python train.py --n_layer=24 --d_model=256 --n_head=4 --n_kv_head=4 --head_dim=64 --d_mlp=1024 --vocab_size=3675 --activation="tanh_gelu" --norm="layernorm" --norm_place="pre" --norm_eps=1e-06 --positions="learned" --qk_norm=false --attn_scale=0.125 --bias="all" --tie_embeddings=true --parallel_block=false --init="normal" --init_std_qkv=0.0312 --init_std_o=0.00452 --init_std_up=0.0312 --init_std_down=0.00452 --optimizer="adamw" --lr=0.00227 --beta1=0.9 --beta2=0.98 --weight_decay=0.063 --lr_head=0.0135 --grad_clip=1.0 --warmup_steps=201 --schedule="wsd" --decay_fraction=0.881 --decay_shape="pow" --final_lr_fraction=0.05 --batch_tokens=131072 --seq_len=256 --doc_mask=true --z_loss=0.0001 --train_tokens=432800000 --steps=3303 --dataset="wikipedia_en"
MLP neurons of a small language model. Each row is named by its layer, matrix (up: input weights) and neuron, and shows model dimensions 160-255. Each number is 128 + 24 x the weight over its row's rms, rounded and kept within 0 to 255.
A block is one neuron, or neurons of one layer that tend to fire together. Before each block is what it responds to, as a language model described it from the Wikipedia text at the highest values.

Description: Mid-word name fragments. Interior subword pieces inside multi-token proper names, mostly places and people, such as Mil-w-aukee, Sal-am-anca, Bar-ack, Mass-ach-usetts.
L5.up102 [126 140 141 136 104 169  94 105 121 129 156 164  83 148 133 162 124 108 116 119 127 139 142 116 125 102 144 100 122 133 139 144  98 180 146 167 164 132 131 118 126 146 138 126 124 167 154 103  88 119 112 162 116 153  91 102 103 100 138 138 117 126  56 112 152 152 127 114 152 130 142 129 136 152 144 136 178  90 145 138 148 104 145 104 115 148 133 148 160 139 115 148 125 112 140 107]
L5.up691 [127 112 129 142 142 140 101  82 135 129 163 187 107  96 135 131 117  71 112 104 132 121 146 100 131 128 137 114 133 117 128 154 167 153 157 138 110  79  87 114  98 157 141 145 132 139 139 101 144 152  90 162 125 176 148 101 106 141 118 148 134 129 112 106 128 100 117 121 121 149 143  89 164 127 161 155 170  80 138 135 142 153 142 142 155 113 133 120 125 127 121 129 103  84 138 173]

Description: Mid-word stems and civic adjectives. Word-piece stems in the middle of a word whose ending follows (impro-v-isation, Bol-iv-ia, public-ations), and adjectives such as National, Civil, Public, Eastern that open institutional or regional names.
L8.up21 [113  72  72 137 131 111 142 154 129  96 178 124  80 107 146 180 120  90 117 124 151 128 148 122 120 121 118 131 139 142 159 124 129 126 105 135 155 185 163 117 143  85 156 128 119 116 168 149 108 108 130 120 152 146 107 125  98 145 179 134 131 181 130  98 123 110 125 114 116 118 144  81 141 129 159 158  92 140 111 157 130 131 141 153 113 142 131 108 129 129 159 145 117 112 125 137]
L8.up259 [ 97  79 120 120  70 143 140 148 115  91 127 146 123 128 143 186 147 100 131 141 125 131 147 100 122 131 100 109 119 145 113 166 126  96  96 109 160 125 188 139 118  86 115  98 152 127 127 107  88 107 137 133 174 112 118 109 102 141 192 136 115 192 107 166 111 129 166 100 148 140 164  91 153 155 136 172 109 108 179 129 155 129  93 146 182 133 128 109 140 124 172  93 127 126 133 137]
L8.up682 [113 135 133 111 120 141 142 144 164 148 139 108 153 112 120 149 112 108 124 171 141 125 120 121 169 112 124 154 151 172 123 134 116 148 121 127 163 129 200 105 111 112 113  94  95 122  92 136 134  77 146 126 180 123 102 114 107 157 135 130 151 166 129 111 123 130 178  90 118 144 105  92 136 151 172 149  78  70 154 112 109  98  58 189 125 135 104 134 161 134 109 117 110 141 142 149]
L8.up831 [133  61 132 108 111 189 143 138 117 114 154 176 130 137  94 207 109 116 121 136 118 151 175 125  92 146 100 136 119 111 104 146 112 139 151 116 129 137 124 149 124 113 103 140 146 135 123 154  98 103 138 153 116 135 107 112 130 142 153 131 114 162 109 178 127 110 186 118 113 118 135 102 114 163 117 151 136 101 187 144  98 136 137 126 139 158 107 138 105 104 147  80 123 114 135 113]

Description: Mid-word stem fragments. Middle word-piece fragments of multi-token words, often verb stems before -ed/-ion (disc-uss, con-clud, res-um), plus as after known or such.
L8.up274 [129 107 114 131 126 132 125 117 124  96 159 127  99 109  93 149 132 125 167 118 144  77 152 127 104 139 126 145 146 124 132 105 148 145 124 146 127 110 114 120 126 136 160 143 138 121 118  89 134 124  88 116 126 170 105 129 167 133 150 177  81 125 134 154 131 162 154 150 136 162 119 106 128 124 121 158 118 108 148 156  83 100 154 153 143 146 135 158 117 138 149 103 151  78 102  87]
L8.up599 [126  91 150 143 128  98  99 116 107 117 145 126 121 111 133 183 123  95 139  91 156 121 166 107 143 140 136 106 133 180 172  95  85 106 137 127 130 106 109 152 161 144 140 160 128 125 143 123  89 128 117 125 119 153 149  93 125  93 149 116  97 153 128 140 113 114 161 143 136 158 190  85 144 137 117 195 168 148 136 104 123 129 169 147 140 159  98 114 136 161 137 101 154 132 139 117]
L8.up883 [ 94 108 159 119 137 168 145 120 160 113 166 159 124 132  90 149 142  76 136 130 107 128 171 115  79 118  64 120 129 127 161 125 124 169 125 159 109 116 106 105 143 119 132 120 111 130 121 105 153 117  84 159 103 136 141 104 150 113 164 114 100 117  85 163 154 183 138 119 158 164 155  80 131 120 143 119 104  97 163 112 137 172 115 149 118 144 144 124 143 155 128 150  84 134 122 127]
L8.up924 [148 142 142 106 120 139 128 107 176 127 159 132  76 150 123 138 155 101 120  75 109 138 194 129 126 143 124 133 144 168 116 112 151 114 110 139 114 122 152 159 132 121 144 112 109 141 172 133 125 114 131 139 180 144 150 141 133 112 145 141 123 160 179  99  95 147 143 149 124 151 152  44 165 117 114 149 117 115 106  83 111 165 126 135 110 124 153 102 140 131 124  97 103  88 133 120]

Description: Succession-box boundaries. Mainly "by" in "Succeeded by:" in officeholder infoboxes; also heading-closing "==" and line breaks just before a name or main text begins.
L8.up162 [177 131 111 149  94 141 104  94 152 133 136 157 134 177 106 125  58 132 146 114 168 120 150  92  82 115 116 104 132 109 173 142 131 110  65 170 142 110 137  98 135 122 111 129 111 106 128 124 135 134  98 112 110 128 133 130 147 100 116 111 129 105 128 134 164 109 115 148 140 130 137 115 130 172 130 152 154 117 160 134 149 129 113 111 110 145 171  81 126 129 117 157 133 139 104 113]
L8.up695 [134 111 129 122 162 162  89  40 138 149 172 143 143 143 141 135 103 133 127 108 141 125 158 127 135 145 103 122 159 109 151 137 119 160 126 138 165 110  90 143 127 172 148  79 167 111 106 109 122 133  91 117 107 130 126  80  63 114  87 156 155 136 119 136 170 160 130 112 106 143 130 105 160 123 143 115  84 116 133 116 126 152 123  98  95 152 166 155 192 150 156 158 126 118 124 126]
L8.up790 [133  82 146 114 136 167 148  92 107 136 136 152 116 125 140 128 102 106 160  92 148  80 157  81 131 140 144 123 138 106 189 171 180 127 128 157 149 127 145  88 107 143 147 118 176 112 127 103 147 135  84 102 147 119 119  96 119 103 136 123 156 113 106 140 127 124 159 131 123 137 127 155 140 122 122 143 137 111 130 132 139 177 157 136 121 156 145 124 152 160 144 157 120 155  93 122]
L8.up806 [180 110 139 125 116 150 113 113 122 118 113 152 132 126 163 153 143 148 150  82 133 122 128 115 142 135 114 131 137 151 127 192 117 165 131 138 120 171 124 197 112 146 137 158 165  87 150 145 123  97 114 127  99 182 140  92 103  91 145 135  95 129 156 100 153 144 146 106  92 124 114 134 137 156 127 124 118 101 111 111 121 152 128  99 107 165 158 139 188 118 115 103 146 134 101 136]

Description: Fixed-phrase word pieces. Middle pieces of common words and set names, e.g. Commun-ist Party, St. Petersburg or St. Louis, University of, soc-cer, stud-io, Demograph-ics.
L7.up49 [149  60 115 101 129 167 158 129 134 125 180 177 144 120 143 136 134 141 101  88  99 113 153  98 118 153 102  99 178 135 132 147 140  92 119 127 118 141 128 147 152  95 107 103 115 142 137 143 146 101 116  77 170 128 115 143 127  79 131 151 155 143 127 107 163 121 142 131 111 130 120 101 154 110 129 125 137 121 117 131 118 168 119 118 138 149 138 159 133 149 154 142 163 119 109 141]
L7.up94 [103  75 121 119 173 146 146  87 119 142 155 132  88  97 134 142 137  89 132  96 128 133 120  98 157 154 137 114 162 158 158 126 114 139 139 144 135 131 119 156  74 121 109  92 174 110 118 135 109 116 116 131 146 160 117 111  94 103 100 172 118 129 116  92 105  94 125  81 131 130 111 133 126 155 120 141 181 135 138 132  85 174 170 119 123 157 174 160 143 149 113 125 143 154 135 155]
L7.up414 [169 117 106 116  98 139 141  73 113 116 148 149 131 120 159 159 134 105 158 116 133 127 132 136 102 180 123 171 131 153 134 151 114 155 117 118 109 103 150 138 109  96 111 118 154 130 119 127 114  66 106 142 135 189  94 139 141 170 156 180 113 151 158 110 148 124 137  94 121 128 124 102 136 172 121 152 141 117 190 140 130 132 111 126 126 140 134 139 135 110  95  84 174 169 116 154]
L7.up526 [122  60 115 110 145 135 187 142 124 118 148 139 116 110 136 162 112 105 102 100 197 158 141 101 108 141  84 152 122 111 144 165 143 138 136 128 185 186 123 168  85 103 128  91 157 108 122 141 112 133 117 114 124 187 134  98 101 143 168 132 142 148 111 119  96 109 105 122 149 129 146 102  87 101 131 153  93 126 124 126 112 124 165 138 155 157 136 150 170 156 149 149 140 147 108 142]
L7.up577 [171 133 105 118 124 136 110  98 149 126 161 141  87 137 122 153 159  81 132  64 108 118 139 123 131 130 164 122 151 138 106 164 156 128 163 179 108 116 117 120 104 136  75 118 137 122 144 183  98 123 150 140 165 166 104 109  78 130 163 129 117 110 149 163 122 152  98 107  92 133  89 124 189 138 123 107 148 136 124  98  63 143 176 177 112 135 144 104 165 125 163 142 153 117  98 158]
L7.up598 [167  85 150 170 143 125 128  72 139 157 189 118 136 147  91 147 108 124 134 142 137 149 131 125 103 149 140 129 160 110 158 119  88 129 137 117 140 148  91 159 127 138 157  98 103 143 102 159 138  98  86 115 134 142 120 132 105  98 134 153 111 131 151 137 122 100 125 105 127 159 131 115 122 119 119 138 137 158 171 150  99 120 154 134 123 154 151 150 174 140 191 186 145 124 114 149]
L7.up894 [154  76 137 112 130 113 144 108 115 103 170 145 117 109 148 118  91 143 148 105 162 129 155 104 128 105 153 105 137 126 204 127 118 157 109 120 122 165  88 122  99 152  61  91 151 124 160 139 124 121 105 128 108 147 112 128 105  71 123 133 134 128 132 175 131  78 126 116 137 145 135 159 149 137 159 121 150 154 123 109 131 155 153 122 109 140 173 144 167 136 158 142 189 139 113 138]
L7.up942 [144  76 144 171 116 125 149 127 140 154 132 137 115 123 110 196  68  74 136 123 131 119 180 139 111 145 157 140 134 144 160 134 102 122  94 166 166 139 106 136 113 137 123 102 171  91 113 151  88 114  96 131  96 134 159  92  87 114 112 141  96 121 141 141 109 119 115 139 108 103 144 110 131 111 138 170 104 143 125 146  95 101 158 131 153 149 150 106 158 155 139 145 158 173 132 152]

Description: Predictable mid-word fragments. Inner word pieces of split names and words whose ending is predictable (Col-or-ado, Bar-ack, incor-por-ated), plus "by" after Succeeded/Preceded.
L7.up254 [134 111 111 108  67 173 152 140  98  97 164 138 105 107 153 165 154 101 128 153 158 118 153  95 134  97 122 144 105 173 179 135 114 149 108 168 118 133 130 114 152  94  82 130 126 149 120 184 129  98  67 139 113 147  91  91 122 122 189 111 106 150 133 142 146 130 120 147 105 171 148  97 134 142 162 152  90 104 100 147 135 136 163 110 114 157 168  97 183 144 109 132 131 136 104 128]
L7.up255 [156 100  95 131 140 143  96 108 115 132 187 119 107 122 149 194 143  82 112 101 153 107 159 111 117 123 163  96 119 155 154 112  86 144 107 131 117 138 114 127 169 147 115 101  95 101 136 131 108 121 102 126 143 165 144 106 161  87  96 158 100 152 102 117 182 126 173 166 109 134 152 109 116 168 123 117 144 138 169 134 157 132 117 110 104 147 180 146 165 112 119 155 143 127 131 127]
L7.up315 [162  79 124 107 150 141 138 160 133 161 157 172 150 119 122 124 123 131 172 126 141 105 126 134 124 128 138  81 129  99 149 148 170 142 122 153 140 145 120 167  67 123 110 114 153 123 135  93 121 153  68 128 115 126 112 106 138 126 146  98 133 115 106 149 139 158 153 128  81 120 153 122 122 131 113 138 133  82 139 158 151 101 142 125 120 158 102 145 170 162 130 135 128 118 129 139]
L7.up504 [112 115 122 109 101 179  89 123 154 107 166 189 144 143 109 142 127  77 135 124 128 132 155  92 141 129 121  75 121 115 175 153 121 124 123 118 145 111 157 146 134 121 126 101 123 144 165 117 104 143 115 161 112 129 109  94 136 125 131 137 103 123 120 173 134 145 152 141 141 131 171 107 125 151 129 146 169 106 142 133 187 166 131 103 157 157 134 148 164 154 139 157 126 102 141 137]
L7.up510 [130 147 154  89 133 154 114 137 103  70 149 145 121 124 167 159 153  72 126  91 142 134 128  93 151 129 107 133 122 118 124 137  93 132 145 124 124 156  96 147 120  86 118 105 124 124 125 153 131 126 112 149 154 155  86  92 117 109 130 170 105 146  67 136 147 121 204 109 125 140 146 108 117 156 122 133  75  89 152  93 110 143 132 132  89 148 103 144 141 131 137  96 124 102 151 115]
L7.up727 [118 124 118 157  80 172 125 109 138 127 143 163 160 119 141 129 109  89 147 112 138  99 149 132 101 134 110 121 129 105 185  78 134 155 126 145 130  83 140 121  83 139 122 158 116 101 121 111 112 144  84 142 102 159 127  93 131 123 128 134 128 143 166 165 156 117 191 179 116 145 130 104 103 124 168 147 187 106 163 114 163 109 123 100 133 134 121 155 145 159 145 166 139  98 103  66]
L7.up747 [170 164 152 144 129 158 100 121 127 121 163 142 108 131  93 134  77  81 143 128 179 105 133 110  90 146  92  84 141 102 197 135 144 118 121 126 115 111 149 132 136 153 130 101 136 166 143 135 105 171 122 102 144 137 110 116 114 118 136 151  78 136 105 140 146 106 114 151 134 143 144 120 142 152 114 111 171 166 159 118 157 165 119 145 140 134 153 123 144 154 149 168 130  87 137 113]
L7.up908 [144 125 127 165  80 136 119 112 161 102 161 108 125  98 111 146 128 155 159 123 101 141 141  98 148 148 151 115 113 116 167 163 101 160 124 146 131 148 118 120 127 101  91 120 181 138 138 139 130 151 108 140 128 146 111  85  84 141 125 147 127 142 162 158 146 108 140 123 136 109 140 110 126 136 151 153 118 131 108 140 143 130  95 101 146 127 134 136 197 163 118 152 151 131 122 150]

Description: Verb inflections before prepositions. Inflectional endings on verbs (-ing, -ed, -ate) that take a following preposition or object, in participate, resulting in, based on, featured.
L7.up267 [201 118 148 143 119 126 108  70 134 138 136 145 145 132 116 120 118 108 113 106 107 120 173 125 120 138  86 118 169  99 105 144 120 127 110 197  79 109 115 100 140 122 145 103 122  93 172 159 119 184 129 105 110 132 124  95 106 153 150 140 119 142 115 146 180  84 119 160 164 165 125 120 131 156 159 126 133 116 153  90 138 118 155 109 127 129 131 163 140 129 131  86 160 137 128  79]
L7.up293 [119 144 146 130  95 142 114  70 105 119 143 148  99 109 100 139 142 110 140 124 100 123 193  84 118 158 119 109 200 150 120  99  96 126  98 165 101 110 102 119  97 126  85 111  92  92 130  98 123 118  98 181 128 161  59 127 105 141 125 158  82 144 173 157 128 124 135 129 157 152 137 126 107 124 124 152 119  65 103  96  88 153 154 151 155 144 108 185 158 125 114 157 182 101 159 126]
L7.up348 [141 125 131 106 127  84 139  73 138 130 134 176 146 121 111 146 117  83 137 149 141 133 173 107 111 153 134 134 123 169 190 110 117 127  90 129 118 117 115 124 141  72  97 133 126  91 132 109  86  98 101  85 115 147  82 129 118 102 162 110  61 146 116 144 128  87 186 165 111 136 129 114 136 123 105 160 118 121 151 169 136 158 142 119 128 152 125 156 161 124 130 138 179 136 146 105]
L7.up501 [144 119 139 122 106 113  99 104  90 131 121 138 105 114 134 122 124 122 168  89 185 116 152 105 101 100 121 140 180 162 134 134 117 133  94 145 121 138 132 125 139 105 100 142 110  98 161 103 104 119 109 128 122 117 102 138  89  88 150 138 144 143  99 146 153 110  97 184  95 187 158 114 132 125 153 130  90 122 108 144 134 127 135  99 124 157 152 161 180 110 156 117 195  93  68 137]
L7.up535 [146 100 125 100  86 133  67  64 129 121 152 111 120 120  92 145 141  74 126 145  99 132 156 155 102 114 134 117 183 193 116 116  84 106  81 163 108 179 149 166 161  89  84 112 156 155 143 120 104 115 118 137 144 136 128  72 132 102 159 148 106 164 139 124 128 104 118 135 103 149 146 142 139 126 103 136 111  99 153 124 136 147 153 115 146 139 148 184 148 139 138 120 207 109 115 128]
L7.up672 [166 150 127 148 123 134 145 107 121 139 117 121 130 142 130 156 102 127 157 101 154 105 132  96 117 108 114 124 203 176 109 113  85 171  79 137 120 121 117 129 130 148  98  89 116 116 161 115  87 118  95 104 168 171 124 119  88  84 143 155  79 145  95 137 156 139 121 172 101 170 141 130 141  90 135 123 131 148 145 124 125 124 152 151  82 146 145 133 142 114 109  99 146 126 135 112]
L7.up799 [101 146  51 132 101 157 102  98 113 113 156 119 156 132  87 132 116  94 167 171 118  96 126 133 127 114 126 123 163 150 147 123 131 150  72 168 123 139 171 113 118 108 118 121 118 142 121 136 133  91  99 148 110 137  99 143  80  93 174 122  63 143 117 167 114 170 121 178 124 123 114 136 108 123 161 123 124 133 140 146 135 150 147 147  99 121 122 115 149 161 120 146 129 160  97 140]
L7.up946 [166 136  96 134 123 144 138 106 102 116 129 133 116 122  55 161 137 123 117 147 165  99 147 125  85 144 115 118 156 121 108 114 110 119  81 126 136 122 147 136 114 149 118  99 146 144 102 100 121 144  94 118 157 148  98 121 144 111 178 119 106 123 143 163 146 147 121 232 120 133 131 120 105 163 113 128 126 131 155 152 145 136 131 130 165 172  76 175 144 121 123 143 120  97 117 140]

Description: Mid-word fragments, especially "ab". Word-internal subword pieces, most often "ab" (Malabon, capabilities, Elizabethtown, Qarabağ), plus name fragments like ij, omb, and occasional direction words or " of".
L7.up147 [155  87 130 123 126 138 170 158 123 138 167  88 100 157 100 141 131 135 142 113 136 111 151 137  93 147  60 112 170 115 160 129 136 106 126 137 137 146 154 150 128  91 144 109 155 136 135 158 110 143 151 119 102 122 136  95 127 167 164 110 115 135 114 132 153 139 164  98 121 120 127 138 139 115 128 140 117 104 143  91  88  93  71 132 162 131 119 149 119 132 127 123 138 120 137 131]
L7.up212 [144 132 127 119 118 119 139 125 124 150 172 167 132 102 141 161 142 124 144  87 108 109 127 153 138 130  97  97 141 105 162 127 149 155 135 143 127 161 150 151  79 125 105 124 134  82 183 123 118 140  91  97 122 150 117  93 139 130 184 110 149 145 107 131 115  95 152 107 134 101 114  85 149 120 144 111 123  88 126 112 140 171  93 142 151 133 110 155 156 143 147 164 129 101 137 125]
L7.up347 [120 126 132 104 142 134 129 169 134 119 171 167 124 153  94 159 119 118  90 125 133 127 149 139 114 143 126 139 106 176 149 120 126 117 127 107 139 166 111 125 122  51 153 179 116 133 126 121 110  70 154 101 109 138 110 116 136 103 146 156 153 141  73 126 115 150 180  81 116 141 141 146 155 102 139 200 121  95 156 130  98 119 103 110 179 173 140 120 161 148 142 111 158 125 119 111]
L7.up399 [150 108 139 104 117 121  95 104 122 139 144 177 140 145  86 159 144  91 119 125  72 136 184  96 136 141  99 152 162 146 105 103 157 154 102 173 128 168 156 158 116  90 119 130 103 129 130 100  89 118 119 127 140 121 114  99 131 139 172 160 115 123  64 128 143 185 148 101 137 165 146 119 108 129 108 137 108 120 121 167 135 156 121 115 148 149 109 156 113 145 116 126 132 104 130  97]
L7.up552 [134 146 128 159 124 169 113 132 175 131 135 131  86 184 117 160  91 113 106  98  99 118 128 150  83 125 107  75 122 159 147 117 129 134 133 135 107 106 117  98 115 100 165 141 123 147 167 128 107 153 123 174 128 149 110 135 125 130 158 140 124 163  83 152 116 127 184 137 155 125 140 100 143 130 111 173 147 149 196 121  82 118 124 170 113 157 116 118 104 150 113 102 130 104 126 122]
L7.up660 [142 125  94 131 137 143 115 125 117  98 171 178 112 139 147 181 177 101 144 121 127  98 170 102 119 128 132 125 136 148 119 168 115 126  99 124 108 158  98 181 136  70 108 123 142 128 120 152 116 103 101 107 126 140  89 139 137 121 139 126 141 157  88 122 129 123 117 116 105 139 138 135 163 157  87 137 119 162 153 146 140 177 124 122 144 155 147 145 111 122 129 105 164 145  92 165]
L7.up701 [157 130 101 102 118 132 102 143 129 135 151 142 130 122  92 192 110  67 115  83 102 131 150 151 131 135 132 114 124 172 141 164 107 151 147 111 121 124 140 165  82  92 149 158 127 156 160 109 128 135 136 122 105 144  92  91  89 141 187 162 114 169  82 173 120 161 174  90 104 137 117  96 132 131 120 132 127  96 146 118 141 128 125 147 158 149  97 115 124 135 137  95 150 145 103 141]
L7.up709 [172  90 134  89 134 105 130 145 110 151 147 128 112 107 112 125 157 103 107 127 143 114 133 138 134 102 118 114 115 144 100 107 116 109 125 122 115 153 128 177 135 155 125 140 141 149 136  99 109 151 116  95 143 109 137 109 139 122 180 112 112 117  80 124 126 143 158 102 113 148 139 110 147 152 131 125 137 119 177 129 130 127 133 134 135 142 125 126 144 194 120  94 139 120 130  92]

Description: Verb-completing suffixes. Final word pieces that complete a split verb, often a participle or verb form, such as -ed, -ing, -ated, -ized in prom|ote, recogn|ised, excav|ated, followed by a preposition or object.
L5.up201 [142 136 116  78 107 153 129 130 108  93 156 103 131 123 137 200 150  82 146  98 144  92 200 105 147 127  86 137 133 127  86 110 126 123 126 127 134 142 140 120 156 137  69 151 126 114 177 158 114 106 126 139 136 125 146 140 115 114 147 161 129 119 121 115 135 105 111 150 141 200 105 111 111 150 121 127 139 139 123 111 163 115 122 107  86 148 106 125 113 120  94 131 124 118 145 143]
L5.up986 [160 148 134 114 121 149 113  87 153  77 141 123 115 134 116 125 141 127 125  88 145 116 145 144 154 135 104 129 145 156 105 142 123 127  98  99  94 157  93 161 139 121 113 172 160 108 102 122 119 148  64 153 103 137  90 114 121  92 170 137 140 124 142 177 159 137 136 145 104 184 100 114 139 132  96 115 172 127 125 120 154 105 126 136  94 131 138 146 146 142 115  95 141  79 117 107]

Description: Mid-word continuation fragments. Second or later word pieces that continue a word split after a short opening piece, like Ensemb-l, St-al-in, wrest-l-ers, Tra-il, and the period in St. Louis.
L5.up142 [110  84  99 151 139 110 106 111 103 117 159 170 121 111 157 147 108 132 119 124 151 113 138 154 153 111 118 112 142 165 134 129 140 143 142 145 138 122 104 115  95 106 121 112 156  92 126 136 104  92 131  87 125 158 143 105 114 124 120 125 159 125 115 131 175 127 126 117 106 173 130 119 137 106 132 140 136  87 127 165  75 167 143 120  90 129 144 126 175 119 133 107 153 105  96 152]
L5.up150 [126  80  83 143 112 123  93 115 114 116 139  98 159 115  84 132 108 164 169 129 134 127 139 124 132 121 132  86 141 178 116 124  93 112 140 121 154 125 117 113  83 145 119  60 115 114 130 125 122  89 130  98 157 138 108  99 153 128 150 127  98 141 157 149 168  72 117 168  86 159 149 105 135 115 160 167 125  90 147 140 110 133 133 146 129 140 136 124 122 112 152  92 127 148  72 159]

Description: Word piece after B. Second word piece of names and words starting with B or b (Bed, Bundeswehr, Benedictine, Bebe), plus Isabella and spaces between a month and a year.
L5.up637 [126 113 133 150 106 154 110 125 101 147 166  88 142 130 109 162 124  94 101 155 106  97 160 133  89 171 110 141 158 139 178 165 111 129 113 153 161 131 145 139 100  73 127 111 122  91 139 134  80 164 154 130 118 170 144 104 122 122 116 175 153 189  90 150 100 159 132 144 124 113 145  88 154 148 112 168 127 120 150 127 125 118 111 114 118 150 134 115 140 159 142 122 146 129 106 127]
L5.up688 [133 121 170 105 140 120 134  94 126 136 217 183  94 151 137 126 159 110 134 108 110 123 143 126 138 127  92 145 155 115 118 147 143 157 168 188 160 152 117 140 111  86 108 130 145  97 139 135 121 118 111  96 146 155 112 102  98  81 128 148 131 103 112 140 127 119 118 111 124 128 129 110 112 108 154 112 130  95 127  92 141 159 141 138 154 156 130 141 153 146 165 138 131 131 128 117]

Description: St. abbreviation period. The period in "St." before a place or saint name (St. Louis, St. Paul); weaker on word-piece fragments early in names (Don, Bonfire, Non-).
L8.up56 [124 137 127 113 131 131 159 125 132 102 115 161  99 146 161 126 100 141 138 123 202 126 154 131 157  99  98 131 171 108 106 135  80 152 116 141 171 127 173 121 114 100 118  38 135 119 138 123 103 124 152 110 146 159 119 116  89 100 156  97 152 124 146 151 131 125 127 123 140 141 146  85  91 114 166 100 118  85 134  90 110 124 150 165  64 176 123 149 174 114 120 131 126 151 141 134]
L8.up336 [122  88 138 121 111 107  84  72 173 116 178  97 120 132 126 113  61 138 133 118 154 113 138 141 117 140 111 135 146 126 165 140 136  64 164 146 134 130 111 140 149 163  83 103 128 101 115 183 113 167 139 141 130 126 171 119  76 125  92 115 112 119 139 159 160 140 122 151 136 135 129 149 108 125 138 171 148 129 104  89 108 128 130 149 126 133 134 115 165 137 176 156 156 121  87 124]
L8.up429 [ 75  83 142 130 117 153 107 104 176  96 153 165 136 139 158 110  56 123 116 131 118 135 124 121  85 157 120 103 135 164 149 145 145 142 137 162 159 109 152 109 128 142 118 107 107 139 128 161 137 112 141 144 119 127 107 114 126 111  80 155  88 130 116 153 121 133 148 144 128 134 123  99 161 123 138 135 122 128 142 144 138 144  92 146 138 161 134  86 135 120 140 155 141 113 109 119]
L8.up473 [153  67 132 108 134 114 136  61 128 136 147 115 117 115 119 110  98 125 132 132 145 144 163 102 137 149 138 105 158 122 171 108 151  87 141 152 157  87 144 114 129 151 114  87 135  97 127 164 141 147  86 104 185 135 136  93 127 101 132 147  93 135 180 117 158 114 122 122 124 120 132 167 117 123 151 139 137 114 110 103 140 141 131 169 161 179 145 161 146 140 157 158 178 123 111 127]